MLP neurons of a small language model. Each row is named by its layer, matrix (up: input weights; down: output weights) and neuron, and shows model dimensions 96-223. Each number is 128 + 32 x the weight over its row's rms, rounded and kept within 0 to 255.
After each neuron's rows, "fires in" lists the words (lower case) most often at its 100 highest values on Wikipedia text that the model never trained on; "fires before" lists the tokens most often just after its 100 highest values on Wikipedia text that the model never trained on.

L7.up882 [130 103 206 175 116 126 145 150  57 215 155 159 144 111 174 142 187 128 142  70 135 175 141 150  81 149 148 165 168 156 107 137 143 128  63  50 159 156 119 173  88  90 125 152  91 161  89  77  54 102 145  93 130 132  59  84 136 100  95 124 106 143 126 137 119 139 132  90  19 127 137 108  85 159 159 128 133 131 122  74  97  99 145 141 148  74 115 126  97 150 111  97 130  64 114 109 135 110 103 184 181 168  73 155 110 103 183  87 116 126  94 171 190 133 105 164  78 104 141  97  60  98 147 102 139  91 150 135]
L7.down882 [171 145 131 101 132 182 122 111  75 180 134 200 126 125 129 115 116 124 155 141 131  87 114 125 212 125  30  97 132 171 116  77 133  98 128  89 140 113  70 134 100 120 101 117 166 156 101 108 115 130 205 111 103 127 163 118 110  99  85 133 148 163 128 159 144 133 122  95 131 179 128 158 127  94 123  85 154  88 104 171 141 114 154 180 178  81  92  67 117 149 167 133 169 101 150 166 134 185 120  85  86 130 112  94 162 138 118 107 140 110 160 149 158 135 119 118 109 162 167 169  95  98 155  90 124 129 128 158]
fires in: "in", "i", "it", "india", "ii"
fires before: "n", "t", "s", "nd", "I"

L4.up461 [108 190 131 144 110  97 130 141 179 138 190 152 146  61 133  97 118 142 121 132 154  98 162 152 144 101 106 161 158  56 189 131 167 154 115 142 136 157  95 108 174 121  69  88 170 147 175 177  93 110 136 138 100  90 107 142 110  94 129 160 168 104 140 180 107 139 118 136  89 147 139  55 123 136 105 176 156 153 105  88 170 136 128 138  71  95 172 129 123  56  97  99 133 140  82  60 122 212 158 118 116 149 160 111 185 100 127 212 115 137  89 188  86 131 118 142  89 148  94 136  87  88 129 114 150 151 136 195]
L4.down461 [128 156 127  89 138  73 157 145 141 140 162 134 147 150 177 140  69  72 167 122 163 156  86 111  78 136  76 101 118  63  98 107 110  84 112 118 113 156 183  86  96 147 101  81 122  97 128 153 124 173 144 118 152 128 138 161  92 136 130 121 135  75 153 186  85 128 142 208 120 117 189  94  73 140 155 134  88 163 156 131 129 151 115 225 152  63 133 140 115 102 100 146 158 127 133 142 110  81 151 113 109 135 128 171 137 117 198 107  92 130  92 120 145 122 123 104 180 157 123  83  81 152  96 155  95 105 138 137]
fires in: "town", "county", "house", "village", "city", "council"
fires before: " of", ",", ".", "'", ":", " C"

L2.up144 [115 154 165 132 120 204 185 165 127 127 120  89 110 135 175 119  85 104 107  94 148 105  58 121 133 118 125 126 163 127 155 128 105 122 157 176 128 107 128 123 108  98  91 135 145 184 107 129 107  97 118 198 147 112 149 146  92 158 174  95 139 120  80 118 154 155 119 137 127 139 206 146 136 165 173 141 163 114 104 117  92 114 156 130 109 178  88 135 125  99  10 134 130 143 172 106 106 187  89 158  88  59 130 116 118  59  64 145 131 174 143  94 165 111 189 159 198 180  68  98 135 141 141 137 128  83 110 182]
L2.down144 [122 142 205 132 136 179 133 144 135 140 119 115 158 115 184 158  68 136 150 102 105 106  93 120 101 184 150 176 169  89 148 188 137  97 115 174  85 126 112 150 122  78  97 132 104 131  90 134 167 117 127 104 145 108 109 130 131  88 110 128  79 139 108 136 161 119 133 152  37 166 108 125 135 111 180 108 136 170 114  71 158  80 146 126 114 121 138 128 131 156  90  84 132 156 139  87 138 105 114 115 105 127  91 154 202 117 155 144 119 125 122  69 129 136 195 135 103 168  96 100 101 150 104 134  82 146  24 189]
fires in: "national", "while", "friends", "shue", "nations"
fires before: "al", "le", "end", "s"

L2.up621 [147 156 135 134  99 105  62 163 121 185 137 107 119 112 211  89 115 136 184 158  94 135 172 111 114 173 110 142  94 126 125 148 139 107 139  62  83 106  73 167 117 114 115 120 113 154 118 119 165 125 148 126 131 135 131 176 139 150 135  78 136 123 124 160 112 184 171 147 169 153 140  93 142  78 108 131 140 131 118 153 186  91  74  88 130 175  79 122 156 154 162 135 175 129 124 166  90 116 124 180  72 152 118  86 132 111 135 193  80 120 147 130 181 144  87  91 190  85  95 145 125  80  98 199 131 147 147  78]
L2.down621 [109 134 110 135  59 140 110 152 116 124 128  86 112  87 162 105  67 180 137 144  99 166 142 106 139  75 165 159 101  92  77 166 200  88 132 123 130 110 114 135 129 108 129 211  93 106 113  91 165 214  83 174 119 140 190 193 125 153 166 181 187  71 100 121 155 146 138 113 123 159 110 149 148 152 105 108 130 122 134  79 111 100  65  93  73 122  77 103 168 145 173 118 174  78 143  85 137  99  83 121 128 130 122  83 108 120 106 129  85 129 129 149 161 200 130 107 132 124 140 111 112 104 127 221 135 168 130 150]
fires in: "american", "children", "america", "chart", "brennan"
fires before: "an", "a", "r", "ing", "el"

L7.up532 [ 76  89  98 128 100 159 113 149  89 180 116 116 136 136 119 161 117 201 150 152 143 165 145 136 137 160 130 142 180 123 116 171  71 139 171 134 118 106 145 146 183 113 132  69 201 175 116 147 174 154 122 141  93 112 136 155 186 119  97 153  90 118 117 137 142 125 134  90  79 116 137 129 161 134 146 142 175 133 174  94 150 186  91 109  60  60 182  41  71 169 114 155  88 102 169 161  67 150 142  91 178 111  83 121 149 131 120  84 144 167 137 121 144 167 156  87 118 162  84 103 124 143 117  86 109 139 158 138]
L7.down532 [ 75 140 114 135 114  60 124 121 116 141 136  60 145 100 145 145 149 111 190 118 137 190 135  77 163 120 122 188 121 170 119 181 110  95 128 127 105 117 199 121 109 152 156 125 131 128 143 148 154 113 117 176 138  97 157 162  82 116  95 149 150  94  75 111 147  30 118 136 162 166 147 105 120 132 194 122 169 157  93  64 144 102 112  89 122 109 158 186 136 133 120 125 112 119 128 155 163  84 114 202 123 131 181 140 184 118  90 105 145  81 120  90 167 129 111  70 107 169 138  93 116  99 135  88 130 114 190 122]
fires in: "have", "language", "following", "love", "having"
fires before: "e", "ing", "age", "ed", "er", "n"

L3.up301 [ 83 148 152  93 119  99 127 139 149 132 136 198 145 122 109  96 120 102 132 162 144 113 142  80 157  88 129 171 187  96 109 133 131 151 133 141 109 143 164 119 223 133 110 154 128 106 115 128  87 134 118 109  82  83 132 163 125 103  89 142 151 151 163  83 134 102 179 176 131 162  79 121 148 152 100  40 168 117 152 196 140 108 196  80 175  77 126 115  70 137 176 132 168 108 137 151  92 155  99 111 127 148  47 103 134 127 136 142 117 121 100 139 117 154 181 148  80 145 121  71  73 119 154 104 138 108 137 111]
L3.down301 [ 83  88 151 164 106 116 141 113 123 115 148 129 110  79 137 137 189 112 175 149  75 121  88  84 161 129 138 122 138  79  66 160 128 110 121 141 138 150 115 118 153  45 125 185 132 154 106 145 156  94 120 130 102  87 138 184 136  72  84 148 144  96 118 147 141 119 185 151 148 118 164 105 104 120 134  93 198  47 143 150  91  81 151  79 177 134 178 176  96 112 142 171  83  97 136 113 124 127 124 113  83 133 114  92 166 117  80 125 132  96  77 106  63  52 167 140 153 187 161 103  50 140 123  97 191 155 113 100]
fires in: "later", "because", "featured", "immediately", "caused", "causes"
fires before: "e", "ed", ",", "es", "ing", "y"

L4.up218 [105 145 145 129 124 136 136 128 143 146 188  94 136  84 145 157 144  97 143 203  62 164 128 166 143 203 156 160  38 132 102 157 152 148  88 133 123 117 129 139 155 123 101  94 113 155 137  68 136 137 159 123 115 149 181 125 120 143 103 142 141  79 104 171 184 108 152 142 107 188 119  91 174 100 145 128 108 118 117 116 120 114  83  96  88 182  80 107 147 173 142 122 131  48 103 133 110 102 105 114 179 154  85  79 149  62 139 175  79  98 128 115 110 123 115 163 134 151 144 191 156 125 126 129 127  92 153 137]
L4.down218 [100 154 140 139 130 133 176 108 152 166 194  74 100 113  84  89 104 104 149 150 144 140  82 183 160 149 107 153  70 137  98 134 129 117 109 137 116  98  78 103 120 138 105 154 139 134  94  85 157 142 189 149 110 177  96 129 142 128  70 129 142  91 171 159 168 148 159  95 119 240 130  98 143 117  85  85 150 165  97 110 153  75  69  86 107 167 147 171 108 165 152 136 147  83 147 161 130  83 107 102 194 102 127  74 133  87 131  99 134 117  98 188 123 151  93 110 154 156 117 153 108 105 136 110 139 156 134 145]
fires in: "american", "when", "america", "competition", "stephen", "appear"
fires before: "an", "n", "it", "a", "ed"

L5.up619 [177  90 101  68  91 115  60 126 144 110 138 130 170 145 117 155  87  87 119 171 125 178 156 112 118 118 121 146 125 142 102 132 167  92 151 115  74 138 103 115 170  94  92 121 132 148 144 138 213  99 180 158 128 167 162  92 108 177 111 126 189 129  96 197 165  82  86 124 184 142 110 201 117 110 124 138 144 154 128 129 170  91 117 121  80 135 199 129 127 115 146 117  85 129 109 202 128 134 115 121  96  56 159 167 168 157 117 110 111 149  95 167 148 102  64  83 100 180 186 139 134 125 214 121 122 141 148 102]
L5.down619 [114 161  97  90 120  76 168 143 182  64 160 104 181 136 167 166 149 129  70 110 110 129 148 143  84 109 128 166 137 159 112  61 101 118 166 129 103 135  50  94 142 179 123 130 136 126 150 139 128 158 172 195 163 129 163  72  79 140 188  85 103 121 107 141 117 143  76 161 118 123 146 105 174 111 133 168 131 131  99 131 143 153 134 159 110 160 138 199 159 130 148 126 155 111 113  90 127 214 148 142  95 170 143 170 138  84 111  91 113 126 126 119 111 175 189  84 140 171 167 175 102  88 165 110 101  92 166  81]
fires in: "european", "office", "officers", "official", "biography"
fires before: "p", "ial", "e", "ers", "h"

L9.up958 [166 139 118 113 166  83 108 110 110 132  85 118 165 124 124 148 185 116 192 136 142 162 111 104 146 135  86  77 126  91  58 112 145 109 157 141 199 122  84  81 114 128 128 141 152 134 123 142  97 223 145  67 116 172 148  94 109  96 152  95 134 133 122  85  88 127 192 142 107  77 160 154 123 112 199 104 187  83  92 146  71  53 167  89 151 112 144 108 125 129 127 134 140  87 123 136 148  90 134 194 189 119 139 152 167  74 122 128  93 133 125 124  75  71 115 125 144 100 155  99 120  96 149 125 164  92 121 134]
L9.down958 [137 138  87  53 129  66 129 175 134 121  49 172 119 147 122 157 176 138 162  96  67 144 107 137  92 108 209 157 123 111 119 171 111  78 140 128 200 121 132 126  81 202 103 150 102 135 150 143  95 188 124 137 124 130 142 125 215 133 141  93  61 164 116 134 116 151 155  99 132  60 163 159 107 147 120  98 138  99 140 122 135 121 167 162 107 155 163 181 140 162 146 166  74 142 194 148 130  69 150 130 134 107 115 141  88 140 134 139 162  98 138 198 125 129 156  98 134 115 169 108 153  39  87  95 112  83 131 100]
fires in: "february", "august", "march", "september", "january", "april"
fires before: " ", "u", "ust", "r", "t"

L4.up956 [175 159 147 153 126 176 121 119 141 107 206 118  89  78 126 168 122 143 100  93 118  80 174 136 139 155 123 161 170 145 176 155 130 158  96 136 164 102  75 121 118  97 120  92 133 121 125 132 128 121  98 115 107 133 124 120 165 116 142 151 131 139  60 138 136 166 103 150 106 133  85 175  90  92 156 126 129 122 154 134 148 129 104 169 133 151  86 135 108 138  54 132 141 112 117 159 126  77 116 161 108  84 163 200 146 170 120 117 125 125 131 133 138  72 118 105 136  96 160  67 156 113 135 101 154 117 119  92]
L4.down956 [128  98 218  77 122 110 123 146 162 156 116 125 120 131 160  99 178 129 126 178  85 144 143 108 146  57 107 143  69 100  99 118 166  97  68  71 104 125 107 166  91 103 116 137  99 150 149 173  78 124 100 163  87 134 120 133 102 170 179 155 112 152 137 144 143 158  96 119 149 100 180 123 125 157 110 128 130  92 128 161  68 162 132 109 134 168 193  78 164 112 155 197 135 161 162 141 181  95 128 149 188  86  91 135 133  84 133 128  93 170 163  77 178 120 102 173 101 106 147 120  97  91  99 186 151 135 165 178]
fires in: "second", "santa", "security", "sakassou", "secretary"
fires before: "on", "a", "re", "ur", "ass", "u"

L3.up163 [130 124 130 119 120  68 144 183  75 106 166 126 140 173 127  82 157 191 140  62 109 154 110 131 103  66  89  76 151 117 115 194 116 129 149 167 112 137 103  82 172 108 159 191 105 159 195 147 123 120 162 173 105 160 158 122 118 132 127 131 123  84 109  84 121 125 134  88  97  69 136 137 111  97 145 145 147 120 114 112  90 155 100 133 153 126 137 116  93 163 186 104 118  57  99 117 138  98  81  88 127 131 125 145 227 122  60 157 112 151 166 132 194  99 125 114 184 155  77 181 141 168 115 162 139 181 166 113]
L3.down163 [118 110 163  88 152 124 149 193 121 135 141  97 193 115 124 157 192 135 115 158 117 156 171 158  36  31 133 120 127 102  68 130 115 159  99  84 102 128 111 150 182 104 133  78  86 129 167  59 170 135 133 173  83  97  93 145 107 152 227 109 163 157 122 133 174  80 133 103 141 165 145 112  91 128 162 137  94 158 132 140 102 154  98 150 125 116 113 102 165 143 156 122 124 172 153 127 130  53 109  89  77 134 165 127 112 172 127 166 147 162 175  60 121 143  89 103 109 152 108 130  98  47 183 121 105  95 141 163]
fires in: "american", "africa", "office", "korea", "america", "iran"
fires before: "an", "a", "e"

L8.up576 [141 142  71 131 175 109  91  66  88 155 148  81 139 130 104 122 104 116  95 108 127 123 121 151 170 128 162 224 155 101 179 119  93 194 127 126 120 113  71 117 141 119 145 109  79 170  87  96 114 148 128 137 121 175 173 130 161 116 159 142 108 166 128 129 134 143 184 166 183 115 113 112 120 153 135 133 106 109  85 130 172  75  87 159 141 141 138  94 129 132 116 145  89  83 172 143 175  92  92 104 160 140 142  87 114  86 166  97 101  95  86 137 155 167 121 150 155  64 130 145 192 133 132 181 112 131 163  71]
L8.down576 [186 126 114 154 103 143 130  72  97 132 111 208 116 165 149 161 140 145 109  90 137  90 111 170 120  99  93 192 148 105 104  99 156 117 131 124 145 140 102  61 139 112 117 120 112 149 102 106 112 142 109 133 140 145 109 199 126 169 150 138 112 112 174 148 147 103 146 136  93 119 133 132 103 119 133 127 157  87 111 103 118  81 210 164 145 122  96 122 127 152 126 137   5  73 189 149 134 144 117 112 158  99  88  82 119 103 137 143 107 180  92 161 114 171 126 101 147 111 158 132 113  97 136 156 149 115  82 127]
fires in: "been", "children", "was", "life", "biography", "before"
fires before: "en", "h", "r", "e", "f", " a"

L4.up901 [132 175 152 164 138 123 159 154 116 125 210  95  97 163 166 133 208 127 139 144  87  93 154 132  62 180 157 103 134 158 161 136 101 117 136 108 138 147  82 101 168 116 107 121 114 160 125 132 121 188 123 101 104 102 115 134 116  69  86  35 164 152 114 123  89 105 156  79 158  81 110 145  93 105 104 135 141 148 134 111 111 134 129  91  91 116 102  66 150 173 105 154 190 101 101 160 127 111  91 149 115 129  62 147 116 118 104 100  86 141 122 140 145  89 121 135 147 112 139 177 153 161  77 131 190  78 186 193]
L4.down901 [132 158 148 109 144 146 141 153 131 137 145 124 111 169 188 160 174 133 144 111 110 128 117 128  85 128  87  71  95  99 108 109  88  82  91 104 202 100  63  96 135 172 110 157 145 154 163 111 150 189  69 160 154 129 142 102 125 152 166  58 133 144 148 123 101 140 111  75 117 125  87 151 117 129 124 213 134 142 103 155 133 122  97  80 102  51 126 214 126 162  95 161 117 124 132 167 144 139 164  84 123 109 118 122 100 116 127 176 128 176 174 108 103 146 108  98 134 163 115 114 144  89 110 120 132 118 124 137]
fires in: "april", "august", "children", "pilot", "september"
fires before: " ", "ot", "d", "m", ",", "k"

L2.up709 [112 135 166  94 135 109  99 129 105 128  85 104 146 136 138 150 153 140 111 215 188  81 141 139 171 145  99  85 156 157 164  58  79 107 129 108 120 190 102 146 117  94  97 130 154 164 120 138 117 123 100 142 110 102 109  77 132 110 118 160 153 135 158 119 173 142 107 171 157 153 112  74 105 101  86  88  99  99 122 137  98 128 167 110 146 159 114 171  87 101 137 100  74 207 150 162 108  97  76 161 138 166 118 116 138 143 138 125 145 119 121 173 121 178 178 129 210 126 138 144 112 114  93 127 179 108 141 108]
L2.down709 [103 130 132 132 203 129  96 120 144  91  62 119 102 100 118  87 167 148 136 145 174  98 160 112 137 137 112 137 137 184 116  80  82 156 115 155  85 117 127  74 180 171 104 129  97 112 137 123  61 153 107 156 158  90 102 110 186 127 141  71 134  96 178 155 147 179 119 123 112 131  90 170 185 107 110 125 130 118 151 112  94 136 160 125 127 144  83 160  97 143 153 141 119 120 104 152 161  70 102 130 114 204 157 119 136 131 181 114 150 176  81 137 143 197  96 136 117 151 136 179 154 104 126  84 158 113 143 142]
fires in: "time", "album", "along", "due", "times"
fires before: "e", "um", " with", "re"

L10.up115 [117 105 116 143 174 125  82 116 183 161 127  90 161 151 120 144 160 132 188  86 126 124 109 131 161  98 125 127 195  76 104 137 102  82 134  65 136 194 126 122 101  71 126  85 127  75 113 130 109 108  88 110 142  82 145 156 150 153 170 107 130 192 166 137 166 140  97 106 154 131 117 117 150  85  93 149 106  98 128 173 110  73 121 128 190 129 136  87 104 119 170 147 149 185 110 201 123 142 101  96  96 132 147 208 159 146 131  57  94 148 156 120 166 105 118 143 151 187 151 116  99 113 134 120 118 124 165 177]
L10.down115 [120 120 128 111 133 134 107 106 116 149 162 155 195 132 124 141 100 123  76  78 131 118 127  78 135 160 115 119 115 131 149 155  69  86 134  90 111 119 156  93 171 150 114 158 138  83  64 125 177 161 119 181 142 147 140 126 118 124 100 147 154 144 155 107 110  92 131 182 101 115 135 148 181 147 111 111  86 138 149 117 212  99 153 101  88 167 149 135 112 173 132 191 150 165 159  79 153 125 145 118 121 157 106 131 122 154 147 121  97 105 101 141  96 172  93  93  83 145  69  90 208 130 187  64 130 132  65 155]
fires in: "is", "was", "after", "to"
fires before: " a", " an", " the", "ter", ":"

L2.up624 [133 129 180  86  95  83 129 153 108 133 148 151 114 121 108 119 146 110  86 144 124  85 167 126 138 134 105  90 145 117  85 133  77  70 162 127 117  75 134  87 137  71  91  56 139  90  93 111  81 168 137 163 141 114 128 127 130 134 193 121 125 101 134 158 116 159 129 108 127 113 140 174  90  84 126 148  90  58 116 128 127 134 163 127 136 146 127 187 145  96 121 121 143 127 118 125 132 170 151  82 129 126 149 124  82 100 127 147 138 106 114 136 144 148 140  57 146 176 188 168 136 111  82  78 124 165 155 150]
L2.down624 [133 141 172  97  44 130 188 121 148  66 127 109 195 151 152 128 130 134 142 153  81 178 218 142 125  74 135 148 167 106  59 141 116 116 147  69 176 154 102 145 126 150  94 164 111 152 117 154  76 115 144 160 180 204 129 119 184  95 117 124 148 101 113 105 149 127 123  96 146 105  94 115 107 135 140 159  67 113 109  78  92 168 145 175 102 142 140 100 108 153 136 124 234  83 160 130 118  96  94 118 132 148 114 135 129 142 120 117 156 136 175 123 146 140 151 105  82 218 128  78  93 119 144 105  80 126 173  56]
fires in: "history", "five", "office", "river", "officers", "official"
fires before: "or", "e", "er", "ers", "ial", "t"

L9.up298 [199 111 184 116 115  63 127 199 153 161 136 145 114 154 159 150 149 109 104 131 156 118  57 134 129 133  67 114 158 133  73 129 132 156 123  77 127  95 115 196 143 125 168 118 113 167  89 158 134 106 168 130 158 119 190 122 125 133 118 104 141 113 100 154 139 126 150 130  91 163 158 154  91 116 135  85 101 167 100  84 123 168 113 133 186 109 142  92 127 155 147  83 122  86 169 130 118 151 133 122  88 111 125 120 111 135 110  92 113 160  79  82 129 137 155 152 103 163 111  84 105  85 152 126 103 132 113 173]
L9.down298 [ 94 115  99 144 118 126  90  83 119 155 110 169 117 120 140  85 102 131 105 122 152  40 110 109 140 132  87 133 139 168  48 167 148 112 141  69 151 159 161 135 144 205  86 127 124  80 110 116 146 106 149  84  82 117 128 121  98 133  74 150 146 128 103 140 116 135 179  96 135  61 126  69  81 115 155 114  99 139 108 144 124 132  97 143  89 129 110 162  87  94  78 162 174 147 152 183 131 147 153 129 102 192 126 120 142 162 167 218  75 131 103 133 156 193 143 147 107 114 121 124  73 104  94 111 100 123 136 131]
fires in: "it", "i", "ii"
fires before: "t", "s", "I", "l"

L5.up876 [129 151 121 134 106 127 147 175 123 155 100 148  78 134  85 100 118 116 131 166  74 147 129 103 132 148 153  57  99 108 166 178 127 175 135  96  57  69 114 139 120 101  81 162 108 126 167  99 119 125 140  94 133 115 165 154 172  22 117 165 134 126 145 139 143 130 134  93 165  96 124  99 140 101 175 131 182 120  87 117 125  99 179 178 185 140  90  90 156 107 137 135 143 100 144 108 169 105 132 131 143 145 152  75 187 160  98  96  72 129 177  52  91 124 157 201 149  88 145 161  63 174 156  77 142 120 112 110]
L5.down876 [103 107 104 108 180 152  69  98 149 153  64 123 129 132 127 148 121  93  61 153 121  82  75 105 149 171 114 129  79 165 157 131 136 144  49 154 111  83 131  99 216 164 183 189 143  73 161 189  69  60 107 149  88  65 135 141 179  90 144 159 136 137  65 157 130 133  97 146 145  99 121 143 138 114 103 115 168 163 120 148 129  97 165 143 158 110 160 107 125  94 160 132 179 103 121 121  88  81 134 111 112 119 141 130 174 139 155 145 114 151 114  92  93 148  92 173 177 137 135 128  87 142 182  79 134 165  83 108]
fires in: "between", "both", "featured", "battle", "battalion", "basketball"
fires before: "e", " of", "ed", "ion", "all", "ing"

L5.up957 [164 131 100 136  99  95 127 146  97 141 104 211 152  68 150 192 164  94  90 118 131 157 108 180 128 105 158 105 139 100 164 104 153 123 163 129 128 138 152 113 137 183  73 116 163 163 141 114 127 120 161 146  98 120 132 167  94 155  56  95 115 143 160 160 157 104 169 143 145  87 148  76 122 111 132 169 166 153 129 154 142  75 140 143 101  98 152 141 105 118  93 101 143 181 124 108 114 124 131 139 137 132 166  99 155  91 111  57 157 160  61 150 155  80 121 151 150 186  60 115  96 195 125 147 124  92 100 142]
L5.down957 [151 130  95 104  82  57 121 114 129  97 124  86 210 137 117 129  81 181 153 118 134 100  91 120 101 161 108 138 139 102 128  97 155 126 126 139  99 103 196 156 135  92 112 118 140 126  93 139 104 114 123 137 104 172 152 174 102 111 200 140 130  97 116 121 109 161 152 191 162 164 142  65  82 115 104 126 104 163 139 165 172  98 113 162 131  85 144 147 194 160 171 128 154  83 137  97 103 145 116 119 121  83 144 165 140 163 188 148  65 104 109  42  81 116 196 130 183 140 106 165  93 121 125 159 102 138 114 127]
fires in: "university", "council", "town", "department", "club", "village"
fires before: " of", ".", ",", " in", "her", " l"

L4.up577 [121  85 167 120 170 148 110  81 107  59 128  97 161 137 171 171 109 133  51 165 110 120 165 211 191 130  74 149 111  94 161  82 128 141  80 137 112 126 126 161 105 120 172 162 188  33 159 140 117  66 139 127  58 137 132 119 130 136 156 109 148 147 146 156 160  90 125 157 129 124  92 125 129 120 178  85  95 100 132 115 114 212 153  90  94  58 113  55 125 154 122 167 103 107 103 140 152 125 153 169 192 129 116 137 108 144 126 143 177 124 124 118 160 110 146 126 172 161 123 132 149  95 101 118 178 204 115 124]
L4.down577 [164 160  86 133 137 157  80 131 118 151 143 130 142 149  64 120 131 143 173 180 102 133  91 157  56  97 133 114  62 129 107  93 153 121 170  88  94 163 116 159 111 141 111  90 101 174 128 153 140 146 103 125 167  54  62 165 152 133 158 204 135 145 167  92 188  93 108 184 164 120 202 175 151  99  83 123 140  70 110  94 194  99 131 138 115 105 134 177 141 128 135 126 121 164 168  97  91 137 160 163 126 114 147 101 156 102 104 114  89  79 117 115 176 121 156 128 125 160 161 142 113 127 109 119 137 137 167 140]
fires in: "second", "considered", "senior", "finished"
fires before: "d", "er", " c", "ut", "he", " r"

L7.up118 [149 158 178 100 146 116 180 110 141 123 105 187 105  68  54 136 146 120 116 175  89 111 167 111  94  91 134 126 164 119 104 176 151 125 142  76 131 123 102 143  91 127 125 115 145 170 117 161  94 114 117 117 101 150 154 181 127 156  82 131 146 105 125 156 188 195  90 226 153 157 111  64 112  73  80 135 143 107 143 165 126 131 171 114 151 119 132 106 135 200  81 161 164 110 121 184 124 112  70 150 156  83  88  84 111 155 153 148  85 100 161 124  98 128 134  92 135 101  55 100 117 149 163 134 110 121 157 116]
L7.down118 [ 82 116 171 170 109  71 147 154  89 224 133 135  83 111 147 162 149  95 156  79  79 122  78 153 107 159 117 184 100 172  96 134 171 101 176  77 168 135 109 150 150 184  99 167 174  66 173 154 135 132 137 108 181 144 156 135 110  81 160 131  95 100 125 121  93 111 137 123  62 173  40 142 122  83 145 136 124 162 123 101 111  46 138 153 120  81 130  90 147 113 108  53  17 147 165  89 107 137 118 168  89 114 123 135 216 134 101  93 101  62 126  85 114 136  85 163 143 121 107 186 119 137 113 176 168 154 108 161]
fires in: "it", "its", "national", "international"
fires before: "s", "al", " was", " is", " h"

L2.up159 [163  70 153 106 135 150 100  65 121 147 141 138 115 148 156 126  90 107 166  59 150 173 175  95 137 206  60 114 108 124 108 134 132 137 132 139 130 133 152 151  63 150 112  86 111 145 153 131 153 170 158 121 115 191 154 133 137 123  92 155  73 169 182 147 195  67 164 173 127  95  60 145 151 105 139 137 120 115 109 118 139  80  73 131 137 110 153 154 167  83 130 148 162  96 109 121 137 113 109 100 144  69 101 146  89 160 135 131  60  97 138 124 137 130 119 143 186  64 143 168 111 115  91  80 143 133 102  85]
L2.down159 [139  87 159  73 108 125 185  85 153  70 184 104 106 116 130 106 132  98  95 149 111 106 187 133  98 200 106 106 130 112 121 156 130 114 192  35 117 105 101 100 118 202 144 175  86 127 135 102 148 116 178 144 174 140 151 114 119 171 204 180 112 123 142 161 144  72 188 164 141  84  84 115 128 129  97  82 143 169  62 179 116 178 115 111 107  89 101 140 116 124  85 171 111 116  62 128 189  83 161 146 176  62  92 152 162  87 129 136  52  97 176 138 101 164 135 113 165 112 125 199 164  78 119  85 125 126 127 109]
fires in: "university", "september", "i", "california", "ve"
fires before: "ers", "ember", "n", "e", "ic", "is"

L5.up689 [147 164 138  23 113 144 124 133 145 118 153 129  98  98  99 102  91 146  96 172 177  70 120 148 130  71 149 106 138  99 152 112 104 163 129 126 129 172 177 130  63 126 136 175 141 146 101  94 148 132 110 153 133 175  84 125 183 154 175 140 143 130  73 161 166 197 115 106 113  83 105  69 176  93 142 150  69  70 146 137  99 163 134  91 131 124 158 175 143  91 132 107 108  74 146  84 189 141 188 120 148 160  76 116 139 135 170 126  82 194 162 148 140 107 145 173 120 150 107  76  84 124 101 177 116 164 129  94]
L5.down689 [144 192 175 132 109 115 173 125 114 183 132 175 144 118 115 124 165 126 119 151 131 141 135 150 110  98 123  87 105 176  95 140 128 106 110  95 104 116 148  90 129 132  95 109 141 159 170  90  63 128 169 157 128 129 140 153 133  79  93 134 108  81 155  91 150 147 141 164 140  82 116  71 126 149 154 127  63  74 100 156 110 120 110 125 144 148 177 167 128 178  46 143 138 102 106  43 173  59 168 126 140 138 144 129 159 122 150  80 148 113 130 107  74 115 101 143 124 158 183 123 112  58 102 138 138 194 151 142]
fires in: "second", "security", "secretary", "typic", "secondary"
fires before: "on", "ut", "re", "ur", "e"